config.yaml
d_mlp: 640
activation: "geglu"
qk_norm: false
init: "uniform"
optimizer: "adamw"
lr_head: 0.0043
decay_fraction: 0.87
final_lr_fraction: 0.0
doc_mask: true
MLP neurons of a small language model. Each row is named by its layer, matrix (down: output weights) and neuron, and shows model dimensions 160-319. Each number is 500 + 25 x the weight over its row's rms, rounded and kept within 0 to 999. Numbers have three digits each. A neuron's up and down rows have the sign that makes its largest values positive.
A block is one neuron, or neurons of one layer that tend to fire together. Before each block is what it responds to, as a language model described it from the Wikipedia text at the highest values.

Description: Sports tables and infobox fields. Tokens inside structured data, mainly athletics event-name pieces (hur in hurdles, steeplechase, mixed) and dashes opening infobox lines, plus coordinate digits.
L6.down61:483537492497537514480468559500503522518533520470488511499504544531481463522502496496483478494514471490565491509453458498479486484516480466497526506556509472491512480506484489454481476516466510497498501497528520502484503513462529497516451467515473505502543530480535467497540532500496438492533512478499515517511479541529473469476476499464505494482493479502461484450475474504496513481574475491528506531511462525501528524516439481492478491558467494510519501522497526540468440484508444
L6.down83:477523521455498493530460502458489472476484470484518500532499527533490508506523546551503523483466514518486521464501502520494500467500503505488489476535523517482513536500472482538464479518511514481536490517513508435443481498499514471540498469517502461537508473487509500537524511488481499491464497448506509499518508511528477464488483510512450503497476445520499529512515505484494469510483473498487533482473477513524475523531514513503516493511494497536502475534469498504508502487569514
L6.down335:469493484503469477515493512530467467525472503489485540516482484523508516522472540509498470543553475512512504497493468526476552518494497525485494468531465514520523458495491550470501519475516500493508477486533504466542493510515465491526486481494490500486486489481497524476500502484524459501447504498530439481486500516510483543531541506531481483486494548453492502531479479486539526525515505509479469510495478502482486462524499497505490508545525481514499504444509517529544485526504480
L6.down500:518500472514496481529494496555513501512485478528512491512549523492502492501486499502488472516460513512515516480507474518532522501465493487501500495486464476522441504483479459513479507499504458542520519514503531521478481455506507494519485504492510529472522469510511474486475492491484485515517501528524497537555541513523586540473559561513528447483535489455491508487501497480502523509522517510493473510449521504488501510484511554528525481525476507488495505525514528537459468508494461

Description: Formulaic Wikipedia boilerplate tokens. Tokens in stock template phrases (census demographics, climate or career-stats tables) such as make(up), or (older), Note, App(earances), Mean; weaker on predictable mid-word pieces like Pal-est-ine, Rey-nolds.
L4.down0:474500507530467464537558495489481535469471483519475481474504508504510505513493521466497513463486482472493488500503489508464492513532531509458476508520500549493473502514499551449504490480469482507492447472459508497504496498550524515460505520497485572451461498514508488493497476482509491468496435461497514511553498495505484546528511504472502459469531521486472480518464537551513519453482542484485479487489516503472487455488500488469529516470479504482454523481514515495471513505492495
L4.down86:509479549475451517516545495486486494536520476558521488465489479510513473479523499485489462519515531524477566493495471521496473503488494477512486469494530542532463454524524510512468491473506494521556513497516517517501537500532488465527508492524556492466480514494477478499473453483540534492516530491484469533466514505490493477480496537525502516513472492496462511481505477477511498531525483510480494563481480515528470452480483562472498514500465508498516565495471538514490493525526478
L4.down104:490557506530496483501510504515501500541488519488501458472534531476514498459476507506530482476520509468498472533498503494484472487486504467525501492541489471451484566471505536502489502492520487501526492528503488497497511513469478511482474493476565517524462498476510561471495495520521492465489446495500525475527469505555530507458511534483504499498554487538522502500465498480462471546474490521485482473503519517501520476531501509540492474558480495513546472497488494520509493459530480
L4.down143:494520495540506510489556452456527507447489512505488484531479511488505459486532436487529517492486531529531499515468549472510498552478493534503516523491538462478495483493531511494494565498523503500495461487489498502479508489535482517535506524489542490508507459478450509509512519489431490515528514475512474511475487467563494531494494516465494533484491475474459474518503509513484473456471419498540467484489495477523507501487503452466510521531521486532469545503495488496496515518472531
L4.down148:473496525466484521493483454511482511499468528520481548546485431487466535480499513501500432493567481497503536472485493484458516463506494532506508483481482532522497496453480442494516483502479473471534486501513471541499476459486535476503523492492501466479513495503492486501526518471542512477457483528528506509501497531477524515494496503462511477532497530514517501483484548503510507457492497493527486529479507478541491510488522495474526548544480463525490509519487486505484499488534476
L4.down214:507469527483495503489488461545471514460497545502504531550518528501465462586509491475475467486496498498517503501534484466518507519511501493459494501511510526489492501468489549525512511513538497507476473478483499529522538475505511504501488471490508477499510538474513487499487472482525474482504498504483455488524456515514472502505535548499529476497473503502509465471524494504477469540476494549464501490546484488508440501478474569495510514501456489489511499490502521493496525492508482
L4.down220:520536529514487570497476476496536527507476531480472481487579502479539455466475471501483507507487502485528499519542487497495490495479475502507483528493521503479525507527526528518553468488492461498529486500537453541478516482517523511504525517521552488507494489492547488493486501465473512520499458535484525512478533526517509496512510515524500547498493518467532486540496484501444487475481554454475489498463484477501458504468512517507515507501460495492473505488519485516525496469537505
L4.down228:519489468500519528509476515510435528538468479470458479507501504531495501499470463486487504513549525479532522495470492534522488534497524491496505489465526485526511468475424452472501480529477493453484533521494546511509563532530475499544537529516509503513457489527524483526511452476541474504548491481490505529482492551485543498474504509489503500471532495486506465457536555519498485497472477465545493481493542457476478528468514526509477503501511524497511494505509489514508520511496504
L4.down237:491489456485491560520502504491513498480558466524511476504496517487496486501447496481495502538474480495488494539491522499452488518546506478469497503491520476540511467529504535482499480520533505478501454518497533473505521481530504495519485512510472496517487496480516451523536490535525485534492463498552520465476512512506449484531502469478499485506546461466519546485460493518483504515477469510529551482477508503541463502491544516487499472491498511527504492535558543490487513518517532
L4.down256:539480489526526517477512519506517483505493512512484497520537506504496491532515491526513526456548463475501517492496480526460507502513471563534551523524556491524474504475531514503514467560526545480501467491461517527515529509476503542456458513471503516511514533512487517518444504500445474551509533475459449498480466489483453514499484507501536481468446499516483499511502499508467480496487493514499504494488517483467496475529526506501487514453512537507456511533498503479462493525494491
L4.down342:501523476470463530509485472523522501494457477504464505479488536492540505550521459509476533512527499498495532469479478497499503514516506510509480507520485543455542471468474511504472457500546516503462454493527507486501521464532490531476487536508489457549566481527476522510503530493500469518528514522530486493502446535492511463462487492486486487499450524494478490498502506492510465530504465474497511455460456523502461487542514474485492557457491522485504548490522537495466493442530508
L4.down364:474455497474523534502515472463488498480488495521455481507521503451494501467519486497495501519481512523482501533467507513535513480507510518467514471544521500475508489510519522479486496458521483518468491547498512504535494466505527551498513469477516497507514533496523542507469520520523517436514461510504484475546489501544478512465516501505518556503526555507512501541524473515505527475507539473470498480448528475481511503485538534494493478517516488503507511475487499557519494443473519
L4.down492:470492484513465476520492463514536518543426565509494469499473477561468483529493512500537498473510488480487505547507480522445477496477494522461540483508533467562484563530519481521494516494478475564505502526520507494488480534507461518485478488494473492475513482534491499452499508519473508491449489500513494504490517500511521499460482512476495474475469496478523527500535465503481515501455490505487519463479521496493451472548509476520479476517465501518497513495441538505505515504474512
L4.down517:509511528523471527511525483531483472538518466492498507515481491519463484509524458528502473547499505514504494538527498476479483476489495522495527514501496549560523483487479508527501491524506472482547491506535510476546495500554483488521506473506511473538474464518493509493527486498493512489486491545511528549497465487466541505486488470551477461510469466537537503536501522549505500512524489494512453486516508502516494578479479497469501477495479464486483557516497474486553519519509511
L4.down561:501495505524486492462486487513506508478544508475462507475533535465443507495495477466517471498516482465518494489511486520460490515479486508467568522461452491478470472528518450474503482494516491526511511504531516489512507532474497519442494467460503521496482505530492458494509514533488475459511510468492528500507509506458519493465517510511504481514499468472543558563469520527492498524487513502500482526529472450509487480516484519542521501502498484560525455504517493483543490519480487
L4.down566:524506519491505503545484469500485478518544463480470476460504462477530517472483476495536501497473483516492474495555518468439494494525519485495455496547525496465516486514486534480486522468489487537450483521515516489526456551542518539484491480556477508512551493475466515467480472486448472508493459504498529509477501515477487474502502489437512535472519539536500482475499500502549528542438486499457477522512504445523534474550496515498511475456528514496523514498442496484525511526503510

Description: Mid-word subword fragments. Short word pieces inside a longer word, where the word is still unfinished, such as juris·di·ction, disabi·lit·ies, privi·leg·es, ed·uc·ated.
L6.down138:513545538478486541482486449509527531463494488485484509514529514488503536518471509521518521508487468508490480503483508495495516479525517546476463519533452534490511508508493521532457519515536517496481541508477481470493525549495492533510524520505475456528503529463441479526494487526491530481506535486518487516507485499522465495488492492507525493501507469511547514503500453509511520501470482463518535515492514473491545467532455534495467491521516558492482525504492443515507505486485532
L6.down192:500511517502517498489495487523497487441558489504502538494478482467526514525482499494458454554530515479517537462498525473522500511497523510492507517522479491509463454469488521471504497490532488487502488484503491532511525539505472458491514531505467482463494526533537499491520503486550474519490509452494536527480518503516481463512520542525499490496489493456521494528492467493462509507473493491498501527507480492505464497513459490506531504533495468520509497507505520504496453538454479
L6.down230:498510530551539471534493496520503483504489512483531532514452483535499494568497454499498549540504506514478507513512446512494488554545478512473482478484500508512531458482494437492513471471475501512431494497509507489516462487509489463519482514492504533536494486500497513486518470504518497517517496462505473480496504483535496442528474516469513520485531515484490510469487473487462482514468532484514513528493469502517510508508532533538531509502514554480495479517546503502474512479486552
L6.down634:458519537507458499519518521499533545476513525486515501474507528561500532471518493554482486551558536494488508470511457478525486537493480479507537496505497489504500483534522485518516483481503518511524461515507462512532481491473495465471520543469523482476476478541491469521463502504495538498483486522514472497544511498494502493539474502519465480495503481471502503496494503518526480521430532513502514523517525479502485497513524520511499591510514503472496520535484493498524505481481468

Description: Templated statistics boilerplate. Predictable tokens in formulaic Wikipedia data text: census racial makeup (Pacific, African), climate sections (climate, °), table pipes, "age" in birth dates, plus some mid-word pieces.
L3.down612:479479478474453503471499496483528472509445517531477473480468538534495478545512528523508499492490512469569469485504466497529502535515442480473509471463516514506537497477518462468508491523513464490505515507517501498474511471502498483461514489478480462532471512495517496475482493503496457499548554477494545476489451529536453534545517498519500504530518492516471479480463521496479500484544463530449482492539569490518463472472510513531495507542516526505518509483526464465474520503511529

Description: Mid-word subword fragments. Short two-letter pieces inside longer words split into several tokens, often foreign names in tables, e.g. pers-ec-ution, Sumqay-it, Dem-oc-rat.
L3.down344:547500515503498520513474460513489509478493489486473510440494523519506462511525488509456504529534500468481505489533453478497525511525501524488527489525509503523501470498516482488523523483496525514484483502471487439507458485515551465497515498534440478526519516471513528528493496501472512510541457506501510517512512482506500513466504557444517522466535494489539499538473502501515459500487532502496539487489505461494491481498538488473534559470509467498519516427508544499511487467503497

Description: Mid-word subword fragments. Short middle pieces of words split into several tokens, right after a word's opening piece, e.g. Mor-oc-can, Di-oc-ese, cat-eg-ories.
L4.down1:430512478486481481482473523485510550472486506466530493504525490546495487538532485482462507481481512532509519501515461516502413495501503553493513503489541513436519524477538487500498480479487503502480498491450497540495503493508481501518508490474452538538498552486519476497502482485503474517503512496512491479504510489478504521475502528507495505479496523465482525526467526505506503478518534538492480555497521485502466488519492477521519522499500518482501451478509520504494490492540489
L4.down34:517499500492480480540506435491522503515471532488504451510492480485506539506463484496469520515515488494520520505494502486491486491500542496514513492518529522491505473544483494523511470545513500480490519425502503484515526506511512515501514526495487508481506498451521491482533531482486472504525494501487523498496460547494520498534541494547506500479499441542504485487538474520492524521458482457502471510497516526497451513498565461465483471502538497498483507499521535519553474501482476
L4.down100:534531507489503476463496501492467475505494504513448514503499472479482518489531508538514480517522483492509476486490499476502501457514492483483433498497492527494507523471499480502460497492537527488495486458522498490519488485558508477505486506515495477482537480473511493502530536519512477513524542522495517529457536483497507542519486523457467515470506489489496561533469491535491517474505482548511480518506490496493528514536527511508473482533493513510513534509528506547491521477528501
L4.down105:554494507496514505532441460494501481477477469477466505488457462508465501476504499496494478503483465485485472500502489479529510520506486536506494471498550513532495472494466453497476500472492523476476550515446508494514489494503536489477483526503517510496482521467495511507464494489487500498550515522522544510546504457475527535493490498438464459537502479440514498512493520510495491482461485510512484539484470503490499498491544504499520537513494503517456487480514542544521493518524488
L4.down122:514532480465512480467462465540507493486518511504478530494479537482491523513514491475479507516480453513493528532516503533456497481518509459468481510555472497463465510527491494544480542497464503529530560510517498494501496456458510503522529524494488536501475514518479457512498441496495537470484509535496516491554516471538501520485521543523532462501519513469435527485518509486525529504486522505465498515496453511514497514504496501526469451540481499474500527500485468458429501540526488
L4.down286:484506489520505505501462517535508487522479505482475486434487462490457517482520553530463479497472527517457510515480491457484496495562509491489549522455479528435496493519482513532445506478525458526513522491457492470510488501536508529509475504484538490475563540516483530558522521481471508514491504502458537483503482455526529493500531532518490494520504530519499465553509486518523472493508515485482454490545503522550499475496523502505500462516489511479496515495495506476489542528493527
L4.down297:506495504509487496478449549528510459543496512501499520519508570541449470552515508530500517474500504517505509471447519494542449518498490484481514478499501536502496484523528508467526478534540488498454512462467498501530506477505501441489468476496497459532453476513527501498485431482491491547487512540474521477481507500515438487546489510485493461508462509486484539504537531489510493472492513506489487462521548523535513525505486491463514470462542491493508485501494542495525506490508504
L4.down320:555477498465463527524507505463531516462514486516460486483524485552526529511479540487512519450512509523509537519453422508436493533485498522518509516471501489526477541489504496522450484492461521517506478492518515470484481521483534492527519503519488488501471474503525487469548505520489500483462513562491542508476445514483474519484521512481488501462508475471516515508487508533550504478478551459522490467523494458465466503507474502509520464514512493518487469525485489474533527505499489
L4.down329:513486543489512514485508433482471522484464471494528501513465530496504548503478465480455485515492508504542483473507504512518535469514519513490511457513487517505517487512515478497555507486507525468515482484491515524499501499521437509492484430522446468471487476525515457503509527467475497534446483551554507486518453508499474556503490503486489484530514535482483497514535502541470467461502512481531476488461525528516499546493535483521543471517451495510499505542478489509494521557559500
L4.down348:472538496479548495535492498483478482542493536523468497483552493511500531495530561491468500469503530517525524484523485466440491469516479481503433509501540495497496521517508459526495472528501503488554474563496472486553484499477570489490472522509503486498513547492521490512495490510546492541516473511482458515495524495473515485487499514497492483523478542524505485510498497484489499513500507528524540488466484531466522478506530527486515512483548512492508506520489467474485479480485494
L4.down352:505492501484517542500460508531467504470488507543527477484493499476483482497511470510480485537483499477531534540509494531517515474474516496497496504495509445537502468480490511502474525496464512530478510495509464500490517480487487491474492454475522483471488481517495483463483489505439571495510521540519497507503480510489480523493472545536474536491490479502504522520487526519515510485490440484511512509484497522496527476480521492479440495544488513486513547514490464501510476569485549
L4.down379:521470509500478498490501511549488483457483445472515500480465534520495506489482457544491464540505528480493540515465471510517494511486483468491458438543497541512519476477540481515482498479492509488459495513497508486481463480483483485486548483505502491546483492503477500472476469469493538507526474492506484504520477485490543474509515512535504477464476525500475513486466508535505536516450543527466473512505467482553504504467492546527522522528500499516482502474488501501480498513498520
L4.down441:488512491504495514497489512504504514531463449481527494466523500524517532560528516516516487494519490514568526518494462492444514479499473476514542511507526494479479479490533523467488453498503503520531525429530497512485510511535512504494486467445521455495492481510503511478519472497505518489491512504490526520492513522523503522543462552538528500534492508487501531460483517514524487498453490493486523489472490473511476523495520521506510500516484530526508463540514478461501527490505496
L4.down527:489519483485475519478496476500503530510474469495476522488494476565494501511509517436518471518446492529537542524495519557457578505489529510541471503527498506467486519448501503445495494487472512478490500506511519466494467481454529492485471437485465545500514498507522526532477538490526525491484480510526523531522513481486514503521509509489493514477491486506489537495496525483503538476520482494476480499499474517499522456471474480483492490539456497520491516547479488509500549493461541
L4.down581:467539501540490485515500511513520440458541521472439494521506517440481514503449485527458508449470527532502484519519545522480518512510478502527505474509469502456508506496454499499506507473490518521507487513556501499487527476496453482508500444524465488505479488486471478519470446520465480467528508519499521530469537494451506480510453525518488530463509537523503503487560466453490533511468502524466455505486519485530494527498527480494519484522498473521466509456469472551471500463486499
L4.down618:518551511519486504510494515485500507487476526531500536431492429519473518506491509507518541525513506524477539519434502497470521487506484524486491494529508512538527478465479496538486510512523469491449529502521503529520448493492457502533476469521465497510530427487516501478523474476493472482507473508477538503467497584501513511486518553498487503495537500509487507489528485514522498519489518531471494510513488524529484563519516551476494526506512490505485531533522504528473493486470540

Description: Wikipedia table and infobox cells. Cells and field labels in Wikipedia tables and infoboxes, mostly em-dash placeholders in football career stats; also "was/is" after biography dates.
L6.down55:485519415520497472461503509493535489504522499507543535513500490495521507477508518465465531593519543499486488480497462508512527477506517464481549502512545557497465469511504494487535489499510488497500501498482490541474488442522494489506499522535512487487493479466544530486505513508506473485556484460468508473560491534504500550496530528525480466542481506469499489507484495521503503490477475490471495520514505504473517479552503494480517463496518537542483518521513510480508475506521495
L6.down68:450446509497470519469521476503489474496477533528495507504480460501518494522539542497535474535514526443518471504510511501498508508498525447479524472506513535495513479470503544502534498491534492504470515502531462487544491467503513485543553506492517490471497501505472512497530554526477497455515471537483537527536504491489466519498548468511491518476493489508483554498484518497505492535550487473501497494532472522526487462508490499529493493543500540504532520485517471484517538493458545
L6.down86:533521508499492517463491545509521539460503495430485518517492497538509502453545529449515480523477477487520477458494486512542488485468442465469517511531506477495504468533493469530489488544563532528496491494484465504552536472477493510501526545488456506496465513524500537516462540475504492518513454451495494467497523549517512489522517497483484510474519512474506485476487532483507486489475475467502498530479464512504507497507482471469468431538497480507493521487516435513512499502513493
L6.down274:443511465532468485506504467496509500548505520474466502493495447477504498489524458514501484531462519499550506483480549532487536448518530523540486490518506552505521514490502534514492529497514464488540505462509488460544514470495449475502526555464505525464507482477533477508462517477559478494462503451482473484546506506510474500509509486534538487522510455443495509506448496525479494517512482466480535498510488516507541508540470515509499506514510498510483522460496501500473478538470475

Description: Sports terms and word pieces. Sport and athletics name tokens such as Athletics, football, relay, skiing, tennis and medals, often in results tables, plus mid-word pieces like Gi, ass, ze.
L4.down45:524439491479517479531489464557466528484449524531531527504521458526498524523522482483534476540525511514493520490482544506468533492484562469502470515526451496507549484504522494535519441477501510511508496562502541511494491514511537471500476487498511483547496499518450541487502502466493512504489510490527502520510521500496559541474469492486491454509501502503482493485503525529517479544485563485537493545501508516504532492525493536509496512509474547452488493525510493491471458535488514
L4.down57:529492494505457478487486483481503540487454437497493490501520512548510539491508488496476469528450472481506480500490515475519488506525516543478535480503491524511493502540533526481451481468454553435521507496493534522512494455505520503483552514518482508491518493515508496510502510478494468486535478522519498515515514520504542480512520501453509502506502509493456530487529487533490500467502495493519487485515528508506471504464508476432505513535488499501473517499517503492484537534491540
L4.down62:486524517503504493453492507499497501516538507508495485479499461484515498508493490509513529515503527530509491505527518493473522553468530486476528504497504498495531456508475515512459490536503492506516552538500525479556494505526501500476476536486546504465479513506503522522478487497541499492491504471536497491466515520463516504484449512456471477518476520473541488527500519510539508498527516538499504566478528490476507491446535469532483457490517511520512482516511486540503543500521539
L4.down75:488478488525508536495480508508490550503518500501486531510496523506509533500474485447469503554510503524482558544517505493456504527497531516499489490554494503529535454488484524524497475489510503498504466497496485508490501497466481438524512493510471514488501466445524485481533548507509539484485477537488554504530519498501583528497458515476495480492499460486477479504469540521528517496465458489473468519507498497443495504502465481516493535470523471557480537452523509513507480506460521
L4.down263:521454465513520485544478473476468520500480491521484545552495457539495506449533482444464510541513421512504518471520496499510535492525490503487526526464504513458509459525515492507493502491543521444487479507519521507502496449492510500478518522503504537495500505462491503510448542503491470511513470510541509474482517494496476517490525511491492516515518460517511494484470455485487452477504498456473487488498506536474525502523489491505521521549484520516498534533500493501500487543489496
L4.down276:522520492503486513485534497495531496460501509499489543477472469530474534513494490503531483518445520529510499500471535501471494501502516484480511505556415491524552505495523511516472494475509459459529499521465516485519481488496492482496492478507534551518516474491490523518462557476473516518487517531505486483529520515506513483460530466456478513461477490492486461499493487447499496525522490488514447487501528472532497508514466519505510485492517516535503518493481452523507502520467517
L4.down303:517511526506486484537522518559533504470440499515508475535470510494483473533452510523523481501509512513513497545534455485512493500504494503464527494476506463511466510518553534518495502502534494476459508531522487502523506531508466483490502499511536480480512487533449511506491503498505478477495469502495549474494482511551496499505513489489500509477535532530527449497523507519465494554464477497534521500486536523505497491518503492558518521515504493507528468524509497460509532504500553
L4.down306:497476510473477492463503482511489486516436473491491508473513489545479445487503489516503444533495469500527557482544493488518539513511491473485502508553491508486495493492505477480489487486491542534574467467525469502444501473532506477515477528501491528503507491508489501507546501490479530526535513536486497505530480494440492494513516518505515471521478504472503504499531512481489508524478510488507496514462473503494503509466514504508555494495501529471488503519457428506504523506484517
L4.down321:499490509517483476485511477535519535463486474534494473477520556503458524512485545516494514517473472518477519489505490495475485513527522552530510483498462489507515486511495541497502477495484514524488581507532460510498475510489498503521463505510497465490480517498452516493516490475498505481489492502495477484478456528528522518470478521505520519440485536525553519531535513480505504517474555515504523498461515496509485496503531513467497485502502472515505521474488468480467443517444528
L4.down324:522499491481545483531501501499508502447507511514499467502486524521497575444508498502531504500502501488505517484499561513503519496476539492551514502438499484516491498481492514564464552493481506468543555492503503525456525472500497499481554509459532473510486469527468454544477539498457516548494490484517482487513537496475531523539547503510503496508487516515469493505477504517485501505485530526497470491498452526497472538509488515467524474488537497481488507499463506491474529532500488
L4.down425:513530463490513495510494540493487515502504466493492508467469516486509495524491517536477449531482497521483523481482476512508484512496504502533528506475506462469457471508486502464484507498527549480515521516510551482477500491490521530494497488467494496535474502498509525485449485510511501480506459508518488468455525483495515503493510513477540512456509508507489495506512509512524490478464539550514505489498490470478512518501494510496521527501515463522466516510499541499480480536495470
L4.down523:455516522494522502496524480484485465539540546497495520534535484494557530538497462498535497507535474456530506488538490562502493537491507511508472502478533518515487487481509517469467458502493512500510491511481499474490480455504504503518505522469517505500498477540507507524488487521486473500536446525538492501474545513506537541482531515548505532502490514426454473526471495513486505488473563502508449513480532527509467510532460497469450537540511497473493512495508491491520529470518571
L4.down594:555531484482543477521547466533472547497510503554520497481465463547480532451502504523507551472529475498487536472513495487487511473532464488481496478520494515516502480554484530525540511522496489480484502537507515498519469487535456504521498521489497457501529528496514455483506490494476510522518531490518473502519485464534496490522496465501532512526474534545514500516505510547448492489441509535513505497540489489515440518539505531504470502528478495494545519449473503477526438491503516
L4.down606:504524524473499476520540469497491498492509466488510502541483471505487473538486527469536471493500448490514522492511503515523520498507488533508488452480494519507497456513466525526515493485527494514477526509569488502484487464547458510530527485474492455508490490450523515477490462442531505484487522538520503541510526512491509530472497539521440473499509448472502509493463552556476497467471486492502466503520527503475462457484513536479520451514465501507496485510488520504501513497485468
L4.down616:474520459469501509548498510500486454445490465476518466526513464490491517502508441507468495499445512522516487484496510490462510480539483529457470558471528516512454508522510478484455542506535529508483515484473467485481497506489480529471480476502512472495477523503470479510477504443490450532506463467523521491495505478539450510469521493491504529486507537467502550499466458447498520517538493505494468451524466478520540536523508509496491486482520511525494552520524498456489512487514510
L4.down629:486525507492511546524481492463524519465491529537510478485541447472542531524488473493531509524530509492498482478529530531513499494472541510507501466478470523508525479479501494516505550523519481504473523550513547484489484483485533540504483513493548538496524496512512463499505495509491444557486493479529487497493478495508524550492514507499521533472464510459455504492484510525525470477485477487493475504511489489514499535526471541473468496542491492503510519517487510466487484499471546

Description: Sports result terms. Sports words in athletics and competition tables and infoboxes, such as Result, bronze, football, Lightweight and cycling, often right after a pipe; weaker on scattered word pieces like sw-orn.
L3.down11:516515515498496525494473498519490499509526501485473504489548500483508503488512469499509496506486505503470544461569480483466534502465493457520465476518443525499491514488540558469474503513509492522533535577507531474498491468506523504491447504471494498495534489499520517515489485498449503530490483486501457521533506511480489497503521511497510496490499538506485523511478511513519518551476535495479489444437492526525517476491493532527528500471501496502502483504508473489496491486460504